config.toml
num_hidden_layers = 9
vocab_size = 8192
norm = "rmsnorm"
norm_eps = 1e-06
rope_theta = 1000000.0
qk_norm = false
attn_scale = 0.125
parallel_block = false
init_std_o = 0.0
learning_rate = 0.00962
lr_mult_o = 1.5
decay_fraction = 0.722
batch_tokens = [32768, 65536, 131072]
max_seq_len = 384
MLP neurons of a small language model. Each row is named by its layer, matrix (gate and up: input weights; down: output weights) and neuron, and shows model dimensions 272-399. Each number is 500 + 50 x the weight over its row's rms, rounded and kept within 0 to 999. Numbers have three digits each. A neuron's up and down rows have the sign that makes its largest values positive.
Before each neuron's rows, "fires after" lists the tokens most often just before its 100 highest values on Wikipedia text that the model never trained on.

fires after: "\n\n", "=", "19", "See", " discover", "Early"
L5.gate1189:494457425528545473530511470585520511525471561532464495528473517460557439507508645526438547480539553472487449458530493476491462536526518544534458529636367496449545584539512534516456588520512570512481588518367490478474465529479455574445385371381436499587478529505498412512445483505491552455557492488470403512414454421510489482542484508540484516474461514536539549458502530553503474593506
L5.up1189:562486511417468434479464594517524488468554453465556485598419518573520435545469551400498534536478591467501577453500447391490487546489512505433528484460471520594452567491524552449597544524497553592394489451444492445517517463467448556499460520424450605526533591476524471508463556482505558490488453486551488642565476478440507493439527503486466526455434439474520514445504493538473424481521
L5.down1189:485538450513459515500478510483462541478487499542498509464486510545558566550584494442465484446493467461488468563489492489511507440482517493559476498408540466506476357446490529534535421498527492520389478476481492456367488471491524553475537525515558474501467542470506511529478544553524467501543485513561472471550465459563450415482602480528583425568495463481460584531424555500494509456488

fires after: "\n\n", "."
L5.gate570:489394538544441482551522460561491468548505559494552458373448527531556495445571560467477529500484486403443531373515480514510482420505530506493573448540481451557465538426481528551483627503488458431504492449514491508505542426561525453501604451580466500498551513450514439496519476394466455465459449516514546426543494524440478527565477554418425422467514439406503396503441473480473497413581
L5.up570:510508507504556477528468540459413538539568469552432536452473501489466575488619638520449469582498499447384536481508509529345562451577461505542463537489540565473457511447441527531480451532475537342513598443554503482523487531489462555554537482515515526506513524488432496398525422460450572501514443556514502550476490573423518519501617391523482599520448499526499487497435532566479510445542
L5.down570:545563461582541506489453579450547549468485542510446566588495552534440531515486548534503492545495564479439502497493545500496491594497513581514423490429562499533462508548420619390527489480446503475532553543485455409524474472478503529520528480397420534536433476493394643494523544420462535454509517533470493511415560468475496472484696522521532556519579464596460465520555485470589490477440

fires after: "|", " |", ":"
L4.gate502:516527488437437507643467461538474495511487505553483562539448483431452532503547529414433591488562448447451477554527453526382521462528542521493433515525521362503569555504543525534528428483480519524563567456579513437484557446548462545421421487531468479520477573484507522505490517448481484483477546515436544577498526474452612482432602468549487682567566549480546532557535582551540442480503
L4.up502:504617424574567550513515426435489517494491486443419492468552449452553561499557463490513524491448485369489399524520452466522348458420560567456521445525458415426548559501518424476486523465526478525496516552498537567508600515522522454422462520516487404482524502465508521443567581506544575439552553525573536447517444472489534511531483522452488528580576530491435488546503519526520509492505
L4.down502:479487488516597452485494420530514513494430504452514448479466445532518528468519485468575509529488457460547488509510510428568409563527524537503498496445528573457509456498517491429478489433457444499467464496603487524471582539459506535493566452507541500462477467509429562497517479447471523616507546510488499476505555406456464544465461362466573557557492485553473438477515517512582487458486

fires after: " |", "  ", "|", " On", " United"
L5.gate357:532547445508493510426438546503543392562559463568539521546580563524660427506602535485487570607466480527414519434573479489429413518513575552382495463469464452428595586494549547445554515561563449539575395545517516508474511474508509484528539456550506535495434473463485605431499532412421528470534484466420559530445548478470550491593537463440519601562462445492504513559478468537608493401481
L5.up357:454472545480494565517441480506483537586607473448468508509396537543391574445568462500542477604407581500550502390512531494453434554441484531539418444489530566495470578553472449516573538504465479479470491544591457450488555549454508379567464516446454530552440523476475410471570524504495564416500473490518473439587444487444546504557500553519471386473527507569463433579533482571520559585550
L5.down357:454540482495475506459508607543521478429486487445455453567510478515456449608467435442530489541562530531502538553445497525523536481470530486552493555570463500438567466457471444486569507431499485449432458506455510500541526538510533428510548492605521569521420533546446507571534404600554467562538518452449524603501533539465395571524499481482416480471410523504475509466478555521406557482499

fires after: "|", "-"
L5.gate919:522549435581559537435551493556499463492474353530373507572516505457529556436454531454532501497533457485511517478551468506437598447547546542376552539548555522495358494413483536512539563508523520503584494490460518542493473505487396428500583449506440496556518489504482493473521524437500499508457538527500565509520543540580524490491616421528488503525467505559533457557490623634531513535543
L5.up919:513456425481466474482501481409454494438557500583550541617569590543467482428470477498502532467440448437603487489537473536539469557459450537528460542531413522564405542551577482480524486486521483436454556550492471479569527466517399443517425536472551438394483485486473486514484553490515591496416504495490569526431534544506530547467547496496481462423550520477496502493395428522520539436420
L5.down919:422393434432496445530561502512457496382419459531450476628516486543519573408384405503416546526480480593492491485573555519587477471559458486489466549562510515534500516352507537542504474621572461517432553538464511496443550451548477454475511444524508440471484500549478450488541495470502596526551520555446408533462577522514572529538546556463462525515495437504532469588497503495523435460579

fires after: " |", "|", " NM", ".", " T"
L5.gate385:523480478514642442491539523605487450495511474476601571477524408472418465467479569498461450621509562485508535534565525481556566487452467482516517438563592534482531526518582513529481478390548435493460520422502418520476570509439427572464611468529442437533485487444479527431512570418482437410536524524530519479554597539581519471469385543505609574486542506490466454502480531564684541490583
L5.up385:486505485444481496451626476507452483424497419547470463522631454546476453476480573562500538581490518489514444564480445469507497550549362514447498558438448518452471461561543471427463510507435479427474518398549450543442471519551486500491602507547485578475471496509475475481500518512428579471563410436530566548529472537391563476505611407509501565562529408543522497482481504427515421487464
L5.down385:417562443545499489468416576519479434564535501451565490490547444541516468469560487509471537486466441498480484447502517527551549488508496448550504502560479566517512576517521547467404532557467551486416463515496537509456464505500418585521568587546453486621507526456617418516456479514482482558554563475537572518472519577486488516398504515473442480508446497537567487474489488392495442488525

fires after: ".", "7"
L5.gate805:568537440523461516594508508496564473465599509486585458489540521419520410467440463477544461409568594512531485486506479504548536513460437462453554504531481537475502482453510479486451464456488457506464540523570455473538377487629508495516580625571490563423500507518471573508530513508489440466518486479482555553475623531470443451542498490469556517516530552462537411506517548588372542481472
L5.up805:479479494541516537520495529526573488617497442563478495516531502538443498544526514520528551505399543551590537543459552558455461434477568430382499529520458557497503508507551435599414446531493495402429382414540475570507492454446421500559496502549513566487533501543420440533485495484494559526477432513479504507497498517540478511436509546578529496471419602494573605554502508475545548531458
L5.down805:485483457502617430473521482529515512541454501512545458612606458470460487449458538412476516490522514477474481462472504419503494454522515539508517532436462491482534482417432519454472442449542546445447511657434540455435492520471483536541526456536531510549557573580460512416601507545536591420415567485507512589435575562528513415487514529570585535580472502509562480475504452499501494547429

fires after: ".", "\n\n", "=", "-"
L4.gate963:512476506536469488505508469552523576541464469557437536470538553430488521423463456574549520425497470553494546504488502452496461494493474489510463532447487583496555445515433488514501457534520445393520522572418402490482466446492502538554514563519465435451506557516435520456618483532491488445514538519463498513464505563575470424452544509482448470536403477443463498446538577462489460477458
L4.up963:517483505507453429525506465419517505482555449472499583486488550452553473482418413487507447467454586518477514559546490553499557479570519566529476498414512517477530534570520506488519465497452593494548472469449611422374552480494426496557561494600550429537535507519504541447448446528476618435520505591524432586541483554541523521522437499421434583497499521439446552479456362515476495531530
L4.down963:521447521538421466532511493409534474469495566493396516454531443497503471455480539547570500427492512518423497483575528518534522511561538503529439463452410462604516582442499553459537480489507494417478499502578397412526475565513503490455492509516513500584487538500477544528475460565539540364438431547426568509421502445369508400485445521579565435444441474461421513438594476462459480519481

fires after: "|", "-"
L4.gate944:498455479418526466530547500521443523515528575537504530564555515514405504427583586488465447542569472565491457445504490482395552387562442530441482475511554514493525571535469563576366471566453591510485497492508515529419531500491591532496545465337376523461463429558563520476495482482483611509504504444486504452519531522531547487546406408463430455509508504502459500545564514547482483453495
L4.up944:492508516508554420419532606461467498484504538552475562563504534549496602461453562545469581476510486549511427480525449419452490479556492564640492505446410487574467561493486460445459460444532503571599474374438495499504419439525470562515468500487540483470506544432513484549545559495592565386568451492498489508458534475474443530489501458535542550516466493490611455464445584597543531441502
L4.down944:575453512492506493501471536571455508349557473486544492488434568499500573499416452534484504578517414485519458560528404441494500384504465593496523589514451567472551524536463628451526537514513492525525522431528527531556488438556488463480576526454410405400477524381502517552539520546517433547463424529518501444501523505461454479467501493413475535484543472442505464461390517524550492462561

fires after: "-", "|"
L5.gate287:478470564461515621475429515457537478422578461506541523422472452448519554539553470522539423605498407518375531628555475516501459515536505539508512515491497587501514509449467487464425489566502576425490485418498567471411388422535526476482565498426547433457382481459530479433534539529499515466522450562425502497440431442470451404559424557482537541489510442515545554497550506534502482522512
L5.up287:495526551531480539503567508492575568550569515511371504558506539483504525520394513446450511418467529482520455548446428464428412515468523527488469518457534506493505499517440421581409508486562531543446482497506586550498570506487591485529487529591502490401532537608488419497459549463475503516506404415551522490496547583498566452435516484555497507564540446567483521497470527510567498599584
L5.down287:513442491443443553559454574506434554438567504485471484521447492530544499470479433464500523462558453472510432480494462502495578564503570503561473492479530520520486425536457564515524523502526507482433501544507581517494504364498574483584483583469432525422450471600506408468499549532459562480478492507526571583467417522547496476488581492511584440574445406531501500541536529447549585598497

fires after: "\n", "|", " |", "s"
L5.gate16:468513403527532459536493516454567446523439539511557506512424550487456446450374455590499527491461436453494486534540493558522481399484439568554509517456493572577528465531521425465503472579424443491461534473535486435561516467576594597520430495487562522576521575472561507486453463506495628460525526554484575535557536449517451471554506439516535508557526469511543492453536501443523515491428
L5.up16:428464527550530468445515525485544552463431492489565524607433539412533464507522450616530517505508475558526494458503479383505482478572408444488563488464550518458545483458453629527496558555491329448461420458546528561505552495508566521508393446483361529421473489429521542488542606533571422495491544458511561527572441472508525447465489472562450424525432441564499477461534497516487504439548
L5.down16:543461471487574526459537449536559515504518495534440461497469559480604514473442456481545501570508444489530472496490510491447504445547497436458471478438656527459539557467519451571553508474538591464499469469552584439585495513539469485460437430547377454597527465582497543473512560480503493448555510502625442490393380521538515560500473573437448631625488553478452457495475559481572510476510

fires after: "–"
L4.gate1077:481544441497441530536507552574493500511495493488487525565435405504565527557456501436482552549520622467439498468485501499464409489574605531596453535529457499441553508468488509588484404524472582447450479477485619482447512373433454546512479484532562491476484477522588515525425526552561428483470458501552546459519502506430586374564467627563482521521537493435539603454491461483490474491522
L4.up1077:503505562499532582554462471496445479470495507487448514551485472506491478494412453512437517504553470492518550509473499424473474597439567482481547347485483529385478424398486469468453468518460502486606442458536565461598541542485477523441600522518446480507459504518541468474555452444447556437530558565477431524421548620469484553496486489422433395606460474582553385589647482493407575618569
L4.down1077:497442541486430535487513409456509544457516453581446579455520552466467532497496503593505482484440370445569514447459533497525464477458401462465522649484517479567564519541621496517456477629392511502552488507555543553472535520428461491528516476413465509491533468497503569528460422532452577455468383497458478476543499543496428479511579459526565517573515536612505528466562575485431493481518

fires after: "\n\n"
L5.gate663:471527503487542555546480519494469483512511525498522501523495608505532598607484428468511571451492506622498517505463452476449494466523403536544491490484469550465462514551458466527506449447484563508603514477455457511535555404474418491528502501499483384510461543566402455538537411424501543538486490516520520521487401518508539477449562605551446488494562493504563494495579600482593533482518
L5.up663:455444526488537583469518537499499480463559508513469502457425483481595545493414478473645538505472412509438494453457479533585485459513433590514538517588539382620477490503595568492536545536482470567529417487495474526462522507473420421550530544494397557516532435519536504573476504523477511541499454483500530477409465557431514444575542498535497527461490412453532466550558549470412539523483
L5.down663:474451537594463520437595499482502511453576505408519442597550516563382535467497458471543513479610536537541514511521532386549569452461474537408513449572567468516507603431522441496416536486456514582432385512570485531546513573572547479551518499466457445542517509436547509454628492537415587488486521470455493539459486473456503512474544457486423552615518497510466587444520464515502480547493

fires after: "=", "History", " History", " career", "Early"
L5.gate164:608458505537457526482573491431455568542499503443466501464525495467512390476506575517524495472532474472502507470426513629504530533503455523591511582601519562505455566485551525583442502516529528494528557469580487555516469526500541490525528492486483473454491450555414438547529446494470503454401485449566412437469518557507510454484452508474523548345519422474537530421491531549444504499551
L5.up164:509544513469396440455486528558607594520452478529449471553429523514451520550453483539555512458456420509499431445564516452475440467473572454499584595511519549458590549436581433496486409395450407513503627459419509548510543467473531481455402408544507573478529568554595483401494508494394468643488514492517602511513527494584550472425490525518519557553419524484563455446568436507479451565536
L5.down164:521544469485489496505460477593629578514448600468520526494453460521447417534503479516500525447532475375475501451581547514430527437442537399451482566507490427456475524450513480471472423471581534481550517438444537552478482409420573543505439499425525506543438431445531571536454565475464548478497534486494519627496527535479503507429466472542544476457426538574393532474407381548603554498491

fires after: ".", ")", "\n"
L4.gate362:492501473447495563462595457517436525462500431567428507574430524338526490441495473574490482513434529545550505455483472538481521523488494424441604482539580503396454442478522549467424510510502602546570491521566492535475485481503519497632520454452510539554461512551521458458541530584539537450471448464472541587514481492497502450507457514476499449570429481568482531497474732441487492543595
L4.up362:356519577449477454499515442529477432516515473579477579593485562404513468577561588526396527506465561476520526569457637508505467473496488510507580435473488503444463507419555569554540588483538604521484582495476398540574562484467444532579426515547526595495504529486528488441558467496513519492484558544470467539433388458506489452492419439466568503546488503553493518543499560453546517465467
L4.down362:481548478495374476516414443480545350424560565607514553593527393537466546543417529509568559485567510473455464501518541482447554389420459429543445449467523527504497514581563436471507440537529495561517515505462462488514488552558500610450481522547451580503437568528586565459532434416539550454472523472455516433533459542435490523495466524441579483456479392516510401505539458530501516515443

fires after: " |", "|"
L4.gate231:480525526539493417542372445524459465481533443551615535445463476603532467424504420583441459400489522429486500521504564397566469537502466581547548464463488539365484514496410517532478530483473566488403473496462495415542513486414512415442445528548573499539528505499497561501467497528513601489465510506515564514526489474468567483600469512598545517437592527507497507519595506567468455500468
L4.up231:447510470451560559512457541515552487530474519544489460515447505501608581467427513404461517457460419534445510519497534421555495505530542519458546601420464542543464540473491404571521528504441592491590517477589552554415488588498520525451468436475424565464536484485492517531503473448476465441527527467569524428495555512525460512494591448453495513438435509577443448544574559486532554589575
L4.down231:485450539509434502515455543610490518512486475488435421503476442513541582562525557453515465445512517487531541515559455417581485439458522457491515561543434523531406522426614493572514594564481424500534562521539572466521595520504595496397461539475456532495499503530471464470525466543468494418563445460540435482507419550540493434447495459504450477559460561516464498454611499392519467452481

fires after: "|", " University"
L4.gate906:577437481563572472476493506516490542519501400571612474547511447494437498475461466564499507501603408455507524360483513454489527481612581543558517551440484465562513489602528521470557441539449622570462547510557524471582439560478458490521451499488483507453456566461562492474580537431519535499483514507520492488462485462507405480563447472537440443467426474500559547578453477518447444518499
L4.up906:392544418511547560370490413494529403517514408441467590499495471464587486515468482559388503476552455496471563465520530588562451466529484469504490492440584488435453435465511512450591433490564453396489451468485392501543511383429443534585420433447451514493515406526553516536460494517592524443442505553589480534629469514529456516451477538547492426444549531545636551554466428427522489508455
L4.down906:509459445588581625451503528488562471510498419596503509522452498403546588381535533507552428560440482463568487481499567522501394506445498433470564556488461494589450491530477406441471490590496436373536482529458447507520553365420398476515538525586537427568498418556459566477497612445580508476510458454500501521495488481557442472456441480490523545521486540464498454595525499554491470455494

fires after: "-", "–", " Met"
L4.gate975:429575591473516484551469641496488515584543621511499539544392464389501535476482612451527548463476575486441459533453542520436484492472523470450580492539425548505468518533488504460479496587470519467465507538547539533433511519526409486498482499519491452522470527538492536459455498541506528387527647455539478556487596514517553544546576552589486491490522506509536452512391606456508513579460
L4.up975:516429552458520580573480512562557509555520550421540425532561536391479569536416454400602442512282510518347520505444368471434549435493471472500462508487512455429538398503529549511549526451513536502502560512505447578483558571453548495439541452507432454464440425513529473465486498499449407475525451483493480537466485540500529552402441464456558415471583460516472453515458491474509425510469
L4.down975:511531564476483486523458463523449502491516478499567507406545589489503495442423431536472451428483440483454465446499432572529535474395394532589406473454505508527508490505539533540466477425619522526565518435465482536508441566522516543491555469425539467515593403503493505505463520510426571537483483484486373500531489526585551469488517483512526404531514558528468431576428491508501439488514

fires after: ".", " However", ",", "ca", "th", ";"
L4.gate912:495520466496481589545546455401439477542491438503487422383450485497579413425527445518548460435526575540491425430576563486476524464548509507466474477503437549530502496473387547510535492523462519522466410468591464513483514506503614483509580532411475428557470434521467475485447557497604426525472434461455571571512438539583505484616480476596478556624436562499433533485462456555416409425488
L4.up912:551421468438479481464587499608512526535431439530471395471446494479556441439538452477451448565478498499527461431489547531496564526511524563555478536490493528468577508515429460546460564543455458483495463494593542509487522551563571507438531419395470529493440423594620493450501536541566500490560514494438521461534498438583519456464457504559498453530564502570428517573492559450460525472565
L4.down912:503597532433622536536564434499465556496518545501405506479469471499476510559472480560539433483473497483453581476513540548533536568479518407463554458507477468514501536445472497499520425554497527518464483486490486611535467505500495489412470529519470484508561453560477478574442536510494439449538420556409504491368441427469494533560550505509501474527458506526476469424530583545529477487498

fires after: "–", "19"
L4.gate252:488452491487458444508593495489574485491489552529553529423456547582471556549448557525505515655487502480519505484598454473489539568474503512564576484540499445543448561488483489461606422601516492413514513480635460487506529471557466531432576554593487464481542561446499541606519426435484555489505471446409528487498525499464484484456514626557511461543419453471564629519478506495497522467604
L4.up252:508549598422554477447489480582458559401522550477399517482410461536562531453409588483449474455499510459509519439466554503441524458427525477549506476513452601483497419472498517459477514460488463459496515472584520570471561505354490525500492494436487437575550449475535496541460471505434477563464530459502478540467560475473488568464540501427577552582466432484547471656593438518551477515429
L4.down252:556595533537568495430455608439409469516521551519448459518498543492403509532492534529434480476472371533567497466426527536512512507533482495522533536545605491526552502424448455515505525394446369400517523450463623500467426481535500518541466534521472521494463450525522471473513433534461489564485503498540366608487505603507494553526512407561494657547493564465511424532389481568493509571481

fires after: "=", ":", "."
L5.gate471:578519496580591472488521495477489593487539532563582530431568524443480520489440448527445514571505517505530480419492419569446468447544506512475604479510585533509519473510393458580533501558514486453605442485432425467627535565518527471498431606471545446559512540526495494416491542531542480489487471460511520619539518486577436536458537491436419561471619553576453451453575522473461515543432
L5.up471:468488455608529490442425470541496468492497454576504566488513453529467614453547366595488418521459467468529542505458515481530433493528489544510484443537422533566518520531438463475537469406590498443502554592536460502399521471516541554548505543530580544611509525573524583610418540610458383439614548542530558501463502496520537530513495553434484479515473499514539407516500450518461512578470
L5.down471:459428427480444514483432483526418460496426484604443474499477439543526539523506463471600534610492446489519392546445520484448495520492434544511510497513499526578526494481472513526538456482512515473530548591461445445509438538563523554486420464523550527555534555519505510536470507463477362403497585507491579607503526530518524436490488532447537541570411487516493554391536420503580524502438

fires after: "-", "|"
L5.gate856:480477590563536527536551475561458472534520643498593487514523437527447497554504521557520428512438490561474490529478460462431490421532510522483472523512427486558459464538566516527479453573564553504509438602563530549528549487535438538476486552485488524500482468528465488449483529522550492499502484491460481622549538542462490468472514517479434493501536598496489483478400523449522541477458
L5.up856:446419569448434549480457583482511458506529523495485500501475460603469482384394590444473492513459454580541536454486429556545483473526465548533409459460541530467566560547556442483497404501518379562561491436447561571420397480658482465491457514436454528546532426586518468497432517574517537510544507517414494487402499587499534512536485499457469508587477509522544512542589417473533529471499
L5.down856:501488542439468413471514493510432454451528506609460411545511580503535511446508439565513554550543449493507469473424483539477441523499509456506426475500523460485529478362453487539478523513548588569546481503569544502439484501436448415506445524448554430535491460469562484514534519581468429470440480575436477456402504578567529513452511548490509582583459546493516605529452527495603612642436

fires after: "–", "19"
L4.gate531:505583582499472433573530537545453454445467522530508493561461479491520523569506450557528464495581532552508503592487476440616511508566545499574550409554558459565533330459521436582482473475490528611514517503548541375512519488519554550517522423555503554566401488474522500473392523486511494527520482484584462643467572525484463404534560458515563538655490500437552516520459445472502556531498
L4.up531:553490519476483527506536534469495526488537521540536515498404464451589557509373474550476450465469453515481442400511482515475558433587552563526548408462437565490511579548562464558496439503578529510475404514571488486525526537461558512549526567457480462544467497550480460584410543481457526549498547562493513514545520520491565448508459560467562463453509463486569417516513478543516498485538
L4.down531:544521445451503476466501546615474482509456457512541510505409585480544573477565449541531490562509417437587512504444519420480518520529453557425544476469588502524574516418561467557539403484512503479505550545544542492551558491497533487550503523463505497447469455525458567508476488517465567602403461516501544496433464529496482493418591451414516432435381473438542491533517424496527514560470

fires after: "\n\n", "History", " |", "Career", "|", "\n"
L5.gate36:477492506497499531430590446549578534468444508514422546396541468524495531487437565465521450555580505456509487440524475503455497489432506470515454414528586520453463487635453543541506490426440468507517443367484519392518457560438442471427544446514475564428542486565486456472548579482544516454507568529540520507438504515610497517453588493440533551393516497432496481483470504488502460456578
L5.up36:469527492420547526453437473422509569579485554545519508532498541444476480554514459454428502629509441530497500539455484463501419464552365410519504533481366489527531508456479509502503548398610461404441589537484462504485600445524444467560561434480463463497533487515468577547387455546564490468446487383440541521472557477502496476509455460493527462554469601534567560439538557486402573576451
L5.down36:527526569436536649426550461489480510605478504533410465506449641506560535497475439519501584418426453497480477486508561438525455589560494519492496378487493475535450522502441454586465484485552454509451523558519376439473508517484425475538564476593520487512517547502492552540521508496492521461469438480440434614476539512511445597490568490477382435486541565518479540552446567478509540496550

fires after: "="
L4.gate704:493461526551557525523469470506545507420545525532545487408463601487454586419516460482470489516612440522450512438567446485536530488422435441525458529487457504482565420544411513389565541465518550466545452475536528514456442492508426500483593454535555457445471539544569526544521448529498579465452511441390471460459484519554602601499555559510469481499556541457449576419512534490544498411340
L4.up704:508482590457509464495595431663490534532568509576525494539619442593457514435542508485565574568497580529476478450485599471544679435572480459458533434477455614488576424503417522492608554531540549461549440510526578460545488533464553444522471527493484518516513509493527560548517471458404417399505445549365582497502439463498568473520502481517434589593485490473516443485515562443392504442556
L4.down704:504513443538487571346511497519519525508414412489555507459551526475468449459459517537526485538470463514367446486509525504428612432514445551537456386473465528517528466521519545493479552536508581540524458494460444458452571511467585549569593590511543525525428531469542515514471492496465438483510389539560537474515457524474490523523475415498448460520412517519507437491476565603500519539505

fires after: " the", "–", " of", "-"
L5.gate136:557564485466514611547554497582466487475514488539583516448459501450490526451461460509473554491507454513570520530539525579506460480484561465468532529522519609421407464553562451490499425406513535532593600536430538545466531477464540528492400418470394567524430484452476453492484417567563519539514593530491503494442548546486533426515504531485493460570428496578511447459522508589555478479563
L5.up136:484512404488408429559449405553544406545554510527614527476404570443505500484495486553554492508490524533379551542497503502485509387470462481516483530459539489439550590475421495595428475519563408549496555530428559492462517583519488478563525540499488486446482487515503410511579507489452610454472453509481602492558518545465424518462524588507524528358518490454491530463449531478458514556470
L5.down136:468587484496488510478498508507565460487498567443625527494481543529457545594562497542381564506560434459437526529419636442554522535482499436489529613464467493512504498566439494476457488520598396489492539501460545516510452440471492469536500436498551509505528527489525469497494448501487617488508521445592490553498481538422496437516474555438410462493491512542494474531501413577432499522365

fires after: " June", " October", " November", " April", " March", " December"
L5.gate252:500461555550437482481632476544517550561591517578488530524458419534515476463531482501404482525435487496544506474546501420450474502433412570489544397475503415457423456483457522517495456433454532500502607519570571439437535438521570530520519598477527514512541511600608502493511527505461399461445544529387483486514506435439470426475549543445504541530469527540488559528453526580537539452457
L5.up252:497420530532518468480433420460586569512490432513484464522518363480472469515486545464419497520558456486521543554466376504405464592478387516552422395545492493492487514572508491564469494500504489596585517557538452490390514397518594568480513589447529532421526439474519544471448504547452403427495499506412512496470503446456569495495459512563519460480538419505558519524501533520584524515450
L5.down252:479561545575450498465469504414530560552402484481505530506375516574503420515517530485502483480500519468612510526492422441554482550562584523507451425511450464559487529485501531530466509595595515522536530573464455519493455514497558507505482529612484544484505516423435531500549545522562388460538584527554486521566530449465475496496468585460546454476544509455500501535531447512425531442469

fires after: "|", "-"
L4.gate993:537500402574524550475443529466469525483541523581555446479519564495464540519485542471507466515498353475515510466502376504477402477492473529474506541466461411594571372478511447503482476500444536529486455495506460459451504508517528479465503562469483456424573483506534526412477462473461590552467542531531488452496557518469452502490561492510502518529450419364468511497422520614524473502596
L4.up993:456434498507490567549432459467493453509478471482453494465545531467472578477466434451575508514581441525548516455415507544428537466533459473504511504518458513598490541514565531501467466557573541554473508527432476435563447545512514504495466429437540553433535481472468535495430475514501438494549539406578466488534501430534461511448435437503367424443562408458418462517449518533500537452329
L4.down993:424469537462596392514469482553488536496419496530505517506528422504467537487438455502551466455504511458485477514448449461466527406438426470556433486493447510433451526517531584474527533498432495557524541535387554568507444506472516459489571573475576536433487509460422503622462414482465520444489449549468581540551521456521534434433413433557466476477465478514487404465535482533515518519508

fires after: "|", "-", " the", " his", " to"
L4.gate534:496472409488545440516543480573476473536510427502490527543487507491542569511548428508448475505491530497463454508491488528472542397502523544518435417546520508479456502472562432451441470416568441597570357466467525486487492466506472578517498465423496467447546484572579528510513501524493477476526497532508486531468529481411406559612526465573450441499489520530607440476485506531543563408417
L4.up534:462403523497546542483468543539510415497574507553490505551524478542488474449583489484463445513444447540452485558522514530560608496497472528462483524543392504547531567458407495489401470549535572448466464545455516507577514440554550530607546483457533463409597549509577533433470513497531490486543472417486580520461526419397530523479632477466532597535442541526581508491439529474490412452517
L4.down534:519466562492491559431471623544537419413487606504488508491476508502552545455576505521515517514419466491532497479451492439593410557582583477467538534514478460480590396584454526492434502517423424453527431469528492484544525449532548476484489430495535529425404557421464419572547456420501544571480461481427401427623563505513475477474495570484523450552540516484485435415571453536493513517453

fires after: " |", "=", " 36", "|", " /", "Des"
L5.gate445:447420567458564566510469590409496531479506609534553437470458441466496412563472440527595489435471519601509468422486517473476613434589548452476476454534473517370545602489557502457524452501600474494488552521482500557436538459565567487445550470510459498511536515410470485450516491529424550600507589464511521380552483454514460538522528452572498565488529452541548400511492478423433422514442
L5.up445:485491419513540494506465498580592380537578490587572588546522482532480510471467524539544575524390446501547501524472445485567505570567418585493585469509498410545427492415534588574562534556424572440477499507460560554517389459469528563468467564519506513492495561438474562510486510422573592473420495473616494562529406492600483478449591447537462514547489584484517544505591588532478503541501
L5.down445:603523489506578496454516485407544491497452537519516484560486475469497475417427556467478459455448524491453534578465461513554482569585496520503455502533546503482554376405539460543460570618510502527524505544437529567544497375507460566522427524503495480505452456571483596513451489450523499446458567539434531544546525542499470582467518503469515529576472507504552420460576526549526471590459

fires after: "\n", "=", "\n\n", ".", ","
L5.gate523:562491529522483491482469442497546502526506462624447442506521502478499492510465447481528526492436427395391493507511584463564502500498612513525485494600456520540456523507406487425502448446519475422494493448570295489519456515537469479462503623506565455541494560480485540514501454449542451538467488547458530528487546512577529530546581545560455544455556594476502459486558615418464485529500
L5.up523:548474512543505505463435526460490461526644429566392477622441523525578515493481484516527424485453526543559407480526520472569519441490561529460479543622514460439531460510517399530497529409504407499555571482531464517459557462506518467504481584499418545467566546491526524459496500536489525554513521428630597536595482515456552470503448536492450454447541490477496453471509489424540525465528
L5.down523:501550566563450413544463455456461559553518423507498545521533454593507534394495410464527516520501511547470477502471559522477374482514559505614560507469498494601489481537430485532451363450540542490505534587518496502545513594583538520546563573518434462494579450494437461491476537543567479521454537478462395530464417407573491554504515563469426535526494498399399475454467526490456558444467

fires after: ",", ";", ")"
L5.gate822:519519536461501582571467547545535482471420362529491569466513509458478570475558450410395411425519517524536406542552453591545420516515378512479492489492420453501488485454481495385471492467489462477470411551521583529526437590476494498539595425470443380554550482484471485524471459530463474588493492513516509412524530523543582464552526530543493504490523517477527443457570470532447514556577
L5.up822:495476485505511529519491474565571435493580447553472512551477451527531477533573540418431561519581463527525486491503554484493550493444468581480501513499503511553444524504424555515518418466465514655444492507482528527521543572554586535521496482482503521540437530429557495540441520525478565492458491391514440530473475524505499517496478460508521458460578451513522510462543537512398536495500
L5.down822:497572545552496491538533482525538477402480553523525391508433489551508440486498569495566544559537479505480440569452600420471576504467507544529476465469489457573469559527498517456512400568562486523501502472475458401594563481532446580539548547551522521604438508452517560423468586602523474478468530540441483597477539371462528538496520545515487510437356455458463594512507473477436512511570